config = dict(
    n_head=2,
    n_kv_head=1,
    head_dim=128,
    vocab_size=1551,
    norm_place='pre',
    rope_fraction=1.0,
    attn_scale=0.0884,
    init_std_o=0.0312,
    init_std_down=0.0,
    optimizer='adam_variant',
    beta1=0.95,
    lr_head=0.00681,
)
MLP neurons of a small language model. Each row is named by its layer, matrix (gate and up: input weights; down: output weights) and neuron, and shows model dimensions 64-159. Each number is 500 + 50 x the weight over its row's rms, rounded and kept within 0 to 999. Numbers have three digits each. A neuron's up and down rows have the sign that makes its largest values positive.
After each neuron's rows, "fires on" lists the tokens most often at its 100 highest values on Wikipedia text that the model never trained on; "fires in" lists the words (lower case) most often at its 100 highest values on Wikipedia text that the model never trained on.

L4.gate1292:499493429490549482546539530436460477537576491479462496529565465547510535515496468450485471561496496419326489434504394599573458543533525459494434497462549600596487481511425568451480562499395580459511470551490546563440474437589529536571506479416590484504429451489421439538498467523420396512
L4.up1292:450495398559470493600454556545489586472516569510510617499456455497496548452505489529570527511472503516509582521516502477430453532544535401532420491522524495522504518526461589453525394567464433516462547478591517521534430498480513473466439511531571496486493487510552525447413539579545575439
L4.down1292:536497477498541482503425429567563407513446540561542546391499415374566486467510440617618564635535505573533491509503509494437518487458521426469465498477485502519501522498533571537548586456490531488398513479405416533495408463489442460466444509486543510493502530521547562554522484597533511496
fires on: " to", "er", " of", "ic", " on", "al"
fires in: "to", "of", "on", "older", "official"

L4.gate1088:466509523448565498463629426543508507524475406425550578539488503486447503545561451518467512472487463472547496473451502554434512530463507491450493509519490487628495491488462518496509516457468387490597500359461526615582392541449493481494511500389519414569477483508585499442481538467445492497
L4.up1088:544632471522535534519485531521505455452617583526581537494551513478404527526445475491518435479492526612466423558497413579407566533431504448510591494497514556533548552508484489400493418576436488480497537484524488566448486432573484504491472518501566471495458467498427577543516433465453548447
L4.down1088:562489438531483584473437551516478355446454494499621480600468540532501452539483442523528534556510469505487401499549486505500456481496521505529393480461485431571471475493467551475491478463523551527535499380615549516547510521461519481549358550602520592483516500458428406527430477511487443498
fires on: "out", "us", "ulation", " pop", "y", "op"
fires in: "population", "census", "turnout", "any", "most", "without"

L4.gate345:516451397505359412527536578467408496567513635549488536523524500466465500539494510546551536440479471455496556447539520505622526442492526500538484539594517572530452491484491540449516487580428613516558523464449509470510476476424609460509503426467498405406383539535505446489492464577496507342
L4.up345:579550524546536558498512506432511589632411432455500522505453469529541557593449441502590437527368494532378468455551487574549501493458421472497475480517471480481430574474474575540542444496488578469507435626612447471480445495459493389454502594493435452493491463570597511499514462580512514520
L4.down345:429422517494580535538520440438520504436466484589517516524493425502527477531466513530508516422496434494503495483445406501482482415611550536521399418479516541563525524546626447438495476605525481456531577467532542504462534502489552547514530524463462512561435437517499417506548483442547506502
fires on: " won", " of", " following", "ore", "ers"
fires in: "won", "of", "following", "moore", "during", "entered"

L10.gate600:453448473538490421375469504419616477582557484436470468426503385479576575585614513439397430485521570450450464519471578493443425595367492500422553497507564438500484518517504486513447461456470458460507568563506528449577438482576463564445439451554552451521464459551525477524453463512574425484
L10.up600:446531556573467468539465537488484315464461421510459510514446434513434540412499538515545520389510604578417466491479455509567438384422554526529355552495480569573457459495455446482498497484584493584458512511495460474575468564420451498563500565491492441538551460545532594570590494508516466405
L10.down600:523591494526433453549471537526445443520553459459464458576431559463605597586565512458366426455555476543513500525515541559451494523553481551481534497423569434506502417461617477446533474464543501488484578458577459485388459451532476413435450362508544429473509519483449529424457523452459459508
fires on: " who", " which", " that"
fires in: "who", "which", "that"

L4.gate1010:546517510471459488511502440518477494493577441412526473567445425580474598554557462512590480501472543471445437406529587439507584534596476416476449518459480540545582464503529588474536499412403436540505534413447502473541520575556464540534457528512505478453517420551552465449482479562515486425
L4.up1010:509459376493528453504494556455456444429481537518463426511554583506513558518485567563561509475564440553465400492544430484549533496536390611490521407472467451486474472475464513499487500491460443542464472454455464489442552585535484507530495511557505489487416436602499515441414519534565528451
L4.down1010:445557590460495600465466531448428499459502535597478511554478450468529511460573465623443592517489518520460463475572503522531542498511480543576430571470513455495464590517520499553538398495409464505492560446514500523496542446484518506534474476551517435483552547465560464509508479519573512477
fires on: " In", "in", "y", " in", "ass", "v"
fires in: "in", "by", "mi", "to", "following"

L4.gate695:529523555488437503457464493488427548588491450494548576596602523417521474565628537494513538449534505553494572542502585534490501591510498504442503508480538561486389542525623496423518522475494573560456544502554453493486446494570426571581476462512550529435494486492498503599469490496518584476
L4.up695:569568380497528544494569509533467564550484461425424452569536541479563489525571410488442535546429459443427580473527557422380507509554476563488464507491533405469463551455559563414532397382517518485471524596537425542443504597535538486536568451465493529575430500440548484478515473514545483481
L4.down695:517526521514472488574501467478467505580413537582397533509464445524418503468533578425394552503493486434498543521509524443526426486454564477544462449409528494433474517573515494473419476448448545482545533476408577502485447525509507540500519489613515449448599362436485519543399424557462618475
fires on: " of", "0", "ep", "te", "ose", "ular"
fires in: "of", "0", "joseph", "committee"

L5.gate288:471557485446460481502545482512463464570523384439617427555485549488450516552480425505575563458449511522492451432539486500474582520493478455483456544474415528527480525511492446488503461531427514463505472392517496509549422521477468564585548592499487483488557459461522522452478551530443520453
L5.up288:450460502502481488482541539492517453561528441613568592451459460446575463594458450459469476454453554610465539482498395507469550467473521496484532554557459506449488553473467497466582495466531518497438596574625527392513400479523427453539546467586521490470488469469503514496427471496575471407
L5.down288:553491527454545530514526509503609530394506513519580583506544529501478487466542509574491561479501497532493478537440488551411515574510516503810446523428528463503466477445458519545457459498495481534515491509505532552461418465525535455512497505607495511509457412460520546458462479593472484550
fires on: " of", "ian", "n", "ly", "ish"
fires in: "of", "canadian", "southern", "italian", "scottish"

L4.gate0:513531502568401509474517481473560483559389524497515481540583447574556448463526510507517450391520401552464469447518450530455457458418538500527556526534406449526563609502590513518526457524599508497567472531495408510500496569526466500506550579479538487518499508539475543509510445513445478498
L4.up0:561565473540563468405426432527582575604474496509406535535517524521485473445543456460529476514471485489500530566525460459436510555565527537500509430549558431457532497441526537488492567466568521503543439430500407426538551521520596507474497519502537533506631404552548548584454455589482492568
L4.down0:567563543485409414540529563639417387542447540526468454548492478535478580454449424545451625556589427561442504584497461451510510566486508477554464503541507537538483468337417540470577530533474500599576455441495611575538505439509452514527511489486549439466615506488536437551541462541450457456
fires on: " his", "ep", "ew"
fires in: "his", "birth", "length", "department", "jewish"

L5.gate1099:420366508470486493377524433485411382512487544459533630536513442508548447483495577585520502422497471490576492402482440581465474576511516455514471503543508534538585322550577472500487501463438561499494517434437452493582538506446432560536460560448462468583572538475441491556443598529462499478
L5.up1099:473407590525469524508553508474405535516555511551456441442376483531578544460519559579585425516579482437428496500487505478454542415514556545471457509544526489443490445587507436482497520519545480499464483483477521530429532564414436402551516590592446554497533563403466527546482541536541545501
L5.down1099:500495469476480471519413446571398526503448492571430610426535541502473562492529498563488473499492481502576516500438529556432458437547594565576452498597518575460443512546457496462550574532478464458543510528524458518551522517390441443472551557619406531425622472464488460496490541576462526538
fires on: "owever", " there", "av", "re"
fires in: "however", "there", "having", "but", "while", "although"

L10.gate411:484523535460456491452536471513488409492474545543552445558465496530472583590480461527557470488518457430495428418403500568465494452466551429505492533501501427536413460453573462489444551441561520578512533475523522537510558490449570461586480449496415477513500569565533556628434576549475433558
L10.up411:459583474514488430522456555512472474533462423576389630498502553489558502479484512513507543516594467443479525436468411470418526559489512491495553536509439546467524468526557446455489534489461495510554553513475473510573502485501469551470548543490511544472585540482468424507546504531548500473
L10.down411:451554504403541544511520546421439429515447442476480505514630566521491466531458470466444566573565556516483437457518466410552448469545560462501539536524426408449493535470489479510433499589618551510539546522563538543430552512436473504523407411549466414496517528551511550500560585481514522498
fires on: " was", " then", " is", "m", "p", "ab"
fires in: "was", "then", "is", "m", "upon"

L9.gate1296:539403551486540456526542589408503425584515489438479485573459547471547420552489484531492476434520552532509592533605444507626480439497483437498510482556464511460533485549577515540426448589460625472507605552533464584518561450587491508545524474554561414485446515482416474526579477587544445462
L9.up1296:560406489499594584476507521471491477455561446467455424548441473463551530627467456518569406476468583509475450423494461504603491554522453458475533517481512579474496441555488534554497443532484449404500511501556555465534497532470489481457509515499545464495401533530554477476559494529543536476
L9.down1296:573586503356581455546491440427525563531499503481556531527510500388534524464566452544457535461573477424500493432544502499570487428572483554564493497466534440493523498502549439496519397454417480461433480535537448517551569517458470453565442550549557484447506506576434504470544508516449553458
fires on: "ail", "il", "ord"
fires in: "railway", "railroad"

L4.gate284:476501445444522539487492427548426502576471553480501557508497517544472472533513531455529450491559497457481496442543541548527538511567525626509522422560466509512436431515450617493485438550543521534414472492557540485543520552487491566414493536507513441474476554457513523501535467491496455496
L4.up284:478469435466512481480534504499593479539533538473490402468561539556496426436484459517466490441427501465470487575470439561414516534535489445585540386396504503451529435570484503508528539506409463509517406505592444430440481489580496502472420527568480514463358429597505600383438469479525542626
L4.down284:547430567455473499571485438486455465532515411523430483496429460468462615504486498462451507511476499464546409447544468440546453484514521513519459536413490512444559474448470495380544528586471569490376508547477495500384487411551538460501522470658475454460515427441413434471424501488514563462
fires on: "y", "ul", "ate", "al"
fires in: "any", "date", "kenya", "results", "montreal"

L5.gate707:547396485537427523532486363484507494495454468498513463513518445455533547494426547574501550502363562614529439404454518525429489469486508454486479500432466521579651509451496587522498565565449426584497548481543454613509507501477530484545421509474445425517448516545440464500508528536636407503
L5.up707:522477512521435477451540531559455543528493449473488502463471412455596470526550533429396487498511517387504507572470562429482470485579488464471441469579485494425573430487539507572396537557514494548500474481536486574475415502546484508487601472411475592557447616509504448546505506506529458528
L5.down707:568465529475480539401488451622511483447579487512560497456518408451576537547541465571539486505490553588527595479479562471481475541510490537525470494485507464594450536429502493525447581476531450447464408574476532489520540576443439466514466504475485457483429398433527434440581528607449435513
fires on: " This", "se", " such", " this", " following", " these"
fires in: "this", "such", "these", "following"

L9.gate875:565547429579384473420524491461548480573492484433515496537554577529403442420477628480533472604563499544511607411405497477421524500482464451486489524520506486486381516431618570471466492430490543530530563395484473492474496482402424595509539489492588547499468513496475449545420487519418539559
L9.up875:419522480560492504435561520557480600427522456439523540447407449477486461411641577488460486564448578546468482508521467520515501526562466561512559540492451496530464499528561606449582455404518492579428496483489559448506425506423510417546465475484414448496503466511611495472455519496520483476
L9.down875:508538435443553504559525440486536479491459515463570461528559590434499530528421482563470532480473554525538387478503516544436491469551518444444533630498563487464500457538540473490439481444497554444489457464504598506542479645565548528517560458501470613474606578505482497483533508395425535492
fires on: " of", "e", " in"
fires in: "of", "in"

L4.gate113:480536507518445483484552491512465473548465544502438528434503503414590482455461560465438495465564512460454511473531526578511536542543555513455526606495527482471487473507537437519496559536471630543425481461427440532479437524495568473458442498434499424458531579450607526497444552591521492519
L4.up113:437434507505439609549469465536476511453453529461439444389555509465574473458535521414444410471510557434454514522534546581467468434543537473495551517452497563360522560497472575588536438602571483393464493494533540474434466527460499494435499490435426506598517545476511473469440526516535489464
L4.down113:463531471545437490519513542479479522434388500557344521463509513437547630482401539489508464424527508569497464533531490539514458464567557559497469525482496559494475498510528493538491469532573528423429543543446587452467465445562558453400467551448490525501468605470519486385429547495412560481
fires on: " it", " mov", " him", " there", " them", "oad"
fires in: "it", "there", "him", "movie", "them", "moved"

L5.gate235:474582483571486467476448540539507459595552489517578510526462519447486505548482558432546416508485487566472417456342507436543500555565445408463499528452401504404436553478534469506485443532512445566388509467472511472428465471479562510470542489464490483516483559620552487537568536539557466533
L5.up235:385483511444530452546591453474551521507644526540557502527449565527512428518490643481527500486462525481536369448497538591478448497538570542487463559468424501471453524483529498542500479426470477481510564457523470474530462390430444500525567458358391537521497484472528456552505492470475519558
L5.down235:536519425570520494489441555469483461583514437498532463599494422524463437534543527498463437510495501495493542505463555383465466570512502513415551553515548480525424556454572516463508439533449595552422473461422538552527490538567531518567511543587512494500497518453564483389584381434489496524
fires on: " of"
fires in: "of"

L5.gate206:477426479462585540400501462493450543498497487484505588458533415458551452491502490555538448542466495382548518530383385540452485492561446570519433618540588575579531401514548451510502516440527484568525581507437534583592463522553448592530534408519483489556451455567487423437496458613485536483
L5.up206:443391482482460516484443640450430399490391477494532519499469520485546456480454471510508478478491576507536462494417452499538462481486539477515451558437472586527516461529486420495414564517459422463520666532552512539512425434492386561481532514484538560528457490554429451362485453552538525469
L5.down206:576475493499495460463483492477463480451466444562536476497537447621450474580515454518507523589491457385548505489502511506487491559481497522738510498464485442542547512432422535573471481500536458424502505511479484472501522474443498438535562478509484501499539571598520536519503490485493492484
fires on: "um", "il", "ant", "any", "w"
fires in: "museum", "council", "company", "saskatchewan", "surface", "railway"

L5.gate1055:488509453486531450472522503548561496474527532511494485526565549472498466499418376426598379441502523450479505513509458477441500474428586432455456492504474549539505556586595585454389469502465509501408476508562498602388454484565493497536497494550490503568516572501473471501458470534523465559
L5.up1055:386478579522523471545453450460479402480376450489363466532575573509537444537617587507483481472563491563481529493461509487479503544421498492547545522484432514543498480448534459445430542540522471561487439433487458546411459446423475486551482499502462495544439513564526546459501481435508517443
L5.down1055:515508557490461408590522528547480419434425508529435524474568485515503512565486537597494494528439485573482552490517541501483527453435488463377472552513458535442541535462521510444504456457585519543471440484564417453519478454549495506667419545448460528531461485473555469531505439489401526533
fires on: " not", "ctions", "out", " Total", "ity", " election"
fires in: "not", "elections", "election", "turnout", "total", "majority"

L5.gate428:406473468573456465438547406510448573551539485609542410601573502523440520457435542416553501506480549462483536438521432523407457587491577502456523514537423522502501560493554405479520567395457514453474518498546577423451467476425447536536595540490481530525413496492459450410568529518517509468
L5.up428:472545524460349503578505578484581565463511552504480482466454506440561427483486508408434471453511516540493487490480426481536451530531519496493555550482491539507418610412490529530475542433488443470507533432508480527377435517580490502498533444521516529518600433425545496478538475494501483511
L5.down428:448540444451552470588526502481586440580516525546526591540542546466479475519481469606508466453460530463502495442497426436602433576457518407501573463438524508605463453539544534535560503547485494502468524474511482424379501514457508523537539491449518524583517465543554527421485419521436508520
fires on: " of", "er", "ary", "te", "a", "an"
fires in: "of", "committee", "military", "player", "guritzer", "peerage"

L13.gate953:537573491432592502583615433443502448518487543447414545588545514562463510506518576533496499468492533437478490548524510494575583515528508518424507469500529530500548602528470569451512507491494561460555566518419560478438503505529518510640472505461529450534568499505547484477491487519467545529
L13.up953:443504536486490514581502580506514524477502514530442549477489547517445411503502456488557467560474499526491491538533537470564497532421474502487522450516473543501462536517530445435548459490509472462505561501476473509490442484600512491452493437472438490372433464458480462488537555408611492447
L13.down953:502510491451457497592528508585536473535637541359585570500469438431493456403454464469523506438560538599489515541604541467484473610551493491517555498502451549513510481496634501518575495472554533519409478535515531433525399516550433626489423552515544495620535440522432482495458456425511586590
fires on: " to", " A", " for", " a", "ip"
fires in: "to", "for", "a", "hip", "in"

L13.gate128:472522536421479556499493514454624457491568561523582459531491504492496515481458484502495445452402512540526495473487435456521510500492522493464572560608575509478524430502429470581470545592522463473573516493442413530454477516381552531506418485480512450489486501410551503506538472544441432457
L13.up128:445466428523503538517418555468478582444540436460501506584455480435488531570470522477548460413487491604472462449538491472483534444488481585517513513508508552450528503523541534480438408503438442447541464526454469498450492530557533465566511483535480548424446474469412479424519371513422497398
L13.down128:546419467563499422523499418548534469543455560494531501511542576524467603526466511516463478486494479451508498526387368562480550499528473522470416490583546485477397466512484525478487428540491471447541421469521464533490392546415500474524568447477381472470444559429527497474475502553498554480
fires on: " an", " An"
fires in: "an", "any", "another"

L10.gate788:546477524523393441516499464564532385576417486459518575470462398495424556545524556440467526423562512460481487479538516499408450516535513499476437620533488588465517448573473504440508535483481525536475559469534518484508471497409501534555499520435560470521419553577535471493529510548446442509
L10.up788:492514478601510486557551488397505377583532531501439498521556441480526579464592555466495525466499543521493439510514527517548427486576465433499456404503500486514410507453488460513489476428490537510440509439488485389464508464496439462525510529454550566552554447521477563401517559488517430430
L10.down788:434476475476518444494500522513441429522492588442500483520487499427495531472484560406493543466481491547530499572543483469528473424437462484569514481466503433515540420510529454545529485490590493513542539508426504475582391482527461383486500548543461448547572483424530425411485533510451470536
fires on: " that", " which", " who", " following", "at"
fires in: "that", "which", "who", "following"

L10.gate972:446493518549485486467504521447417534546482459549479364530515513496500442512584504518558456450457537566452536502478505470585573548468466572426571525494470483483514500519507444535499494406504454554508509381539513486406489455507618491476470479401492421424406466506525552470522484505536512601
L10.up972:499533406575517476477569482508432536411495550477529501432422506500555509454496473571436540645440506498489389425393457348530473553515507501481455509510453519505510539506504493501392528524395505481565512458613447486515481525444454437562447488523537490562597510438430413560493528591434602502
L10.down972:531471464467591478480530491548340478434566458533453468463549500493512475523501417474540559519441542433485524458528510492513474449454526560449590466523487485581414495514539454482491607476483521585524499377522474463523599536529500528517495467414438507477511500481415532436468508520485508596
fires on: " was", " is", " were", " are", " est"
fires in: "was", "is", "were", "are", "established"

L5.gate287:452430581415452419492500482468457473449424464433414496589554481516559523556641480487465550535453522521509515402478474445419372540517497510510384512508474534523546523497570525560482472396487479562532439456428459465577510570456492519508510515462490438518552513494506546510484448499430460426
L5.up287:503539475610366482424550525479563491449415503424494486542522388522519506538544523525498420435467510491481506517480519522442430534586497501509530538467436407567548667447402519459423516423384481529484466561492524489485498609495504410530511509500463519619467506506494596542523546526388514435
L5.down287:543516557501478489513593486532518448501510497519500472446500549464571490510529555447476477511549484465580561554396529403451469560475486524696438556555485520489453559456513479466440528656492524549570473478516471560582494555514471418437473441440538478554504375544546525452531551574502337533
fires on: " of", " these", "ose", "is", "se", " the"
fires in: "of", "these", "those", "both", "his", "such"

L9.gate376:479484462505522438430497515487596522547481563462518456447501490546553514538514541569502443437539506625487537432538560480471478538493561453449445524560535539523544537482545479464564457526427535473474474458627511419404469555491585541510486519460537567501480483524518423482411515626496504485
L9.up376:475504573510469593516483487571454471466538446562535537527463539510525493548466497555520537498457435451460515484500489565460525557466449491489462522489509562475394543426554542467459549441475543599497570442523585465481492528563549576439542453512565469470564379486468411497421539471472433567
L9.down376:482421518442492435511476563421615563502443577562507509567504425413512414481527510463566476570471439471477561428489441526623562519535529541553548522428477513386476481537600516626402487534493440464505481478402534536569452532554532436438522495594461582463522524474446535409469490383478519475
fires on: " in", " of", " on", "ern"
fires in: "in", "of", "on", "modern"

L5.gate353:580561472415522541558591448472439577543562514529472418452482557511563602550492545500553532531421563482508465332467525438505614485584532475461459615429482553447485558537512500533528543503462520428529553520509521464504524458355508472530480539468511509393612484494597444451463542425570409521
L5.up353:532549491508601533573561402496547589555492534412563571449467476481524491560445585569546545507435483452477467500478523486489554527496472452433525527525519572404537510601559492441576510488461504482390533526519456510431462450454519504639537540503428519616531537519474458473523480484535507572
L5.down353:590507480583562528592484454446421414502596571568625573489523443534506500459451493505548511604409466458495484474434490448506440521494526533526551484513529579587448448560406531551443498495451495547543542435512538593492553565480510541484488504413519510496531412505539523558437433414610457508
fires on: " to", " of", "ual"
fires in: "to", "of", "total"

L5.gate120:427444595482554496447474450593608425573486449402543516482474486520470479533506560484554469466551576482545460500561502493434462484482480494493525501553481487567474451564451482467531538418464401549486474410536537531509467515396434488528387462525439457454574468571515514521544525444431510480
L5.up120:542455438583545476502477535560464408518503514567543483426451484463512512571502507392424541513528525446423439476423503516472430448515479574481540457518523538514484436518530456482434544582479587473564517493548544554468442532468487506530557627496529508533448466392501484489489517479547544519
L5.down120:513395498547487484459500413639471495431505494506556555570551509480490424546636499533515512559538496484537461573514502462487514502567540420522458525438398484644455550535481444491511505610492589451443495562589583522490529501579455455537479518581571460452469462504556507486389533460434510431
fires on: "y", "at", "ru", "out", " to", "her"
fires in: "any", "without", "what", "to", "that", "heavy"

L5.gate660:432520459508471458419501406433505501559497505494524541487491506513448540512478439472518538436479477518509446510517516384478560561546528448511511512580434572537556470512546489500566534564489434464472499443396392518478491537427517517531491570371466374477515551450398559464549441501494512460
L5.up660:441501414570462500551503456526490632460518483446525533559464427548573444618445612506541491448483521465497499449501410486503523543483525568530580415444477599470541515530449485495520464544478375553532483503505478516532445531468553560539514457540379466541518545519446466508529475523452501441
L5.down660:491402400476352514560535562482457528558527478505454511492522429561463465405436469503445495485475521456540452479527420533447508514426639492520527383515490502527583460486441471530408409517503479520529469530566514527495412426440577504445394503516544511552464513462458573531505417504513604466
fires on: " an", "A", " A", "a", " An", "ne"
fires in: "an", "a", "another", "one", "any"

L4.gate243:494530582521548424518569503474589496589429459550523533528527464496430550583551505488520440478524567523521403512553477538531494439453512427470472504508553516550492500565459449433407521415543500588485522525435505452540496294532463480591528502447544478556480518472569463577481556458580475469
L4.up243:528527461486573555511475514442509444448371426475457541468522431599436465530425475514421466563466520524480511425493428510483577550503497562497424490386475543495493477566500447514455487522509535513553465519542493556513500465499537579553496589473530429432450449519596450535460478495587474482
L4.down243:578461491448563450414420479476482543467522445497527579493471528520532444587531541509600476486523574539491526520507508490451444510536453506519467545402562484517471474544502474435434450508554590492562491581571514544448466471463368471531491474492555516497474550411455451597465491494415434436
fires on: " to", "o", " that"
fires in: "to", "too", "issues", "that"

L10.gate1327:472459487511398539541520548487515525566528516531456521525520500434592593588424466511555505540468447499548640473481457535484521462528511450441517509594499598510477498480545552522553499499525428549593475512532492507425447542433463467502481508537492431511479459522573383526538502517525480476
L10.up1327:577551518475482576480525480512476448519592456511406391564460518512421548426576532519619446454499514560520473561542545596460554518448452484485502509586520529486489334544430479454430459461489579439547476462496549489427567460426588606512595551473476495433588470502555519471447436431464592576
L10.down1327:400477493494489494580483504447568629484447531473419539535566477479565449424519531601496520457477613344489512498520479425530447446460578461504551524483447545509466504527500595509508514496449458481429594437540637467469480482516409473533452472641489510532513479493532491510490481574531470457
fires on: " during", " in", "out", "in", "uring"
fires in: "during", "in", "throughout", "of"

L10.gate1258:393499378591434425465514514575502462502438527504524449445400501580468429484478490373504484538495483512543471475515467527480487495425485600484494481516541514571538529538545545379543502432450540561534460472582517425475493503442459446449436474407437439505404444495561516468518449586411490501
L10.up1258:586406495523564500473531515492556430564457467533477556496475446542489501410493537428522496507493533539500465577555598490584383521447424414507518558646566575539426404518550475488511397458500468535451435460535481513448438505486485503527521453576596434522467517462440439578508454476464466464
L10.down1258:557419530447571483477495479506556530578497484423473480531611542395480445502524591516536531460519488461602525546531508594484496517504484479587475430448540485453481500500340469467514435459417540526504480607547592432565420474462518430489458452557504451525441475495532430491558553556435473463
fires on: " that", "owever", " following", "inist", "at", " cent"
fires in: "that", "however", "following", "century"

L13.gate1242:485560411493542516454555508467490474457500520495474538511544523539492421482437483491551463452490471425505508499493506492405530609547502478475511557492486523513566557477517592531601497425546518531507492564574557478574565534572454423450510546497415561521476416480545508498649538539451521440
L13.up1242:520510541448421619415459449493472500570520519506467507519493445447534441405480490428505522504509505501513487497392499485612540503500466563530465445543455447531548453537506481440504543434481509509445546506478415517474537591468510601477490455546596502413439462545595460594495383556462433489
L13.down1242:437513488503553451517484548506448429585521497391480522533557380417506446423429458590493487466518500500465489422579524453544537576502491430575495486511473412446526513472420440497555516549486591530447481615515495539474403446521400477537472587593514515499571475550506409589540486409506419495
fires on: " a", " A", " Y", "A"
fires in: "a", "your", "you"

L10.gate1296:511524485559587449458541533558534386496557587463480546497488435600468503519485467518495520561597457436512374409476479512427565623510515489404448482535547494462443419545592483436542440504568482492550438427547506461546621439503518553573560497474571491497502516523613440491408546512468518509
L10.up1296:467371471482499523517459542552456512529458533484544580528490519553538466475466498471508540420537519546385454374468486616467549437552494483509594504519445425540467551511582533539418533533410500515522524496460381351547506485471444537545498368503510556452414522470465469454553508476493537471
L10.down1296:556474484483574414516458524622505491503468544549502529554571538533507424579474553484478508508434526568518436502469503486600471438543477610545597506469519548444445495444409493470451474490453480441606530378490451541529604486446530502482581527411477577459473499522364498480541515485522430515
fires on: " an", " to", " one", "very", " from"
fires in: "an", "one", "very", "to", "from", "more"

L13.gate1004:505535432434573493461510444558591478457587519588491520441467418444522483524490407510528509489543532560437429555478493568511485474531519591439624499532501501429505440541511465448603527498445486485563486458461520542433649467441508483446550524515546485459362596519492485562582510514420501546
L13.up1004:411464496509510428504600517468512490508549569548560575428409500491522515562508490564488406468527442600536423454506496442528516502409525476504464523442421477553509494465562528458519475595538609501518518441454517481573529463502457611506499518556573506564522426574537455513481484401491476493
L13.down1004:549491508431546387499536558557517536494522507523502472503463509660488475488394482462441542440453570580535490549493460459526435529573512543469501498462544459517480559487370481512506538476472402551489505564465523475512488413547540525444597524492479427427429412528573427498553442477498521490
fires on: " more", " a", "very", " and", "ly"
fires in: "more", "a", "very", "and"

L4.gate458:460568485495484517550507453498518507562451551510436513576455596478548508504551492567473597513541469540524574454464540549407398542523471454481439495631606519479456489488523530523531447493458547482510496380469498524501473540598420463476449555522520476451542484584511520595591632597414471481
L4.up458:447500525504462566502441508490495561516562530463417490546407474423581500552449502537555500472401538524512472507531482471371463473596450489479543666498506501535543442584424435397537516481470504411455513484498480528457505538648423450547530554544452506527447490565428502581536560572494534458
L4.down458:530517496451539469584520493497449516499432403500511540455489446514562504447401551534486462466480473527544478500567441514509465387549467481545555500433531529507418604574619461526489476432483482474401535520520457454514471514572486433473491555571553527491496534506589417426500504443422433502
fires on: " it", " they", " them", "y"
fires in: "it", "they", "them"

L13.gate691:517511546470493517517553433569566593469538478532492550493523506443475574593478506579521501558531449483374565503601537524481532515576524496507416524527504563515584458548502542458526445531393569454479420464520523550402516529470519582466456408565458518561483458551515466571503523556523475471
L13.up691:388528513459492532566451499503454495510507461473517450554423389527532499489562430550478536574565493394446577446488451553542596433583588509483505622552503459465397466554442495506448537548495457501503508421525579493471437618456524513591593491629572466486504452522480468481416445596434547524
L13.down691:568500554599573506563471497487485519572560472600527526429543495466419501463558537460547446458496501433514458558469511561534514525499504476644420464378462522520600531484455472389465450462540548426469505426544547507554527479456480468461487528548565513473478472578569466544448563614470478504
fires on: " on", " of", " in", "es"
fires in: "on", "of", "in"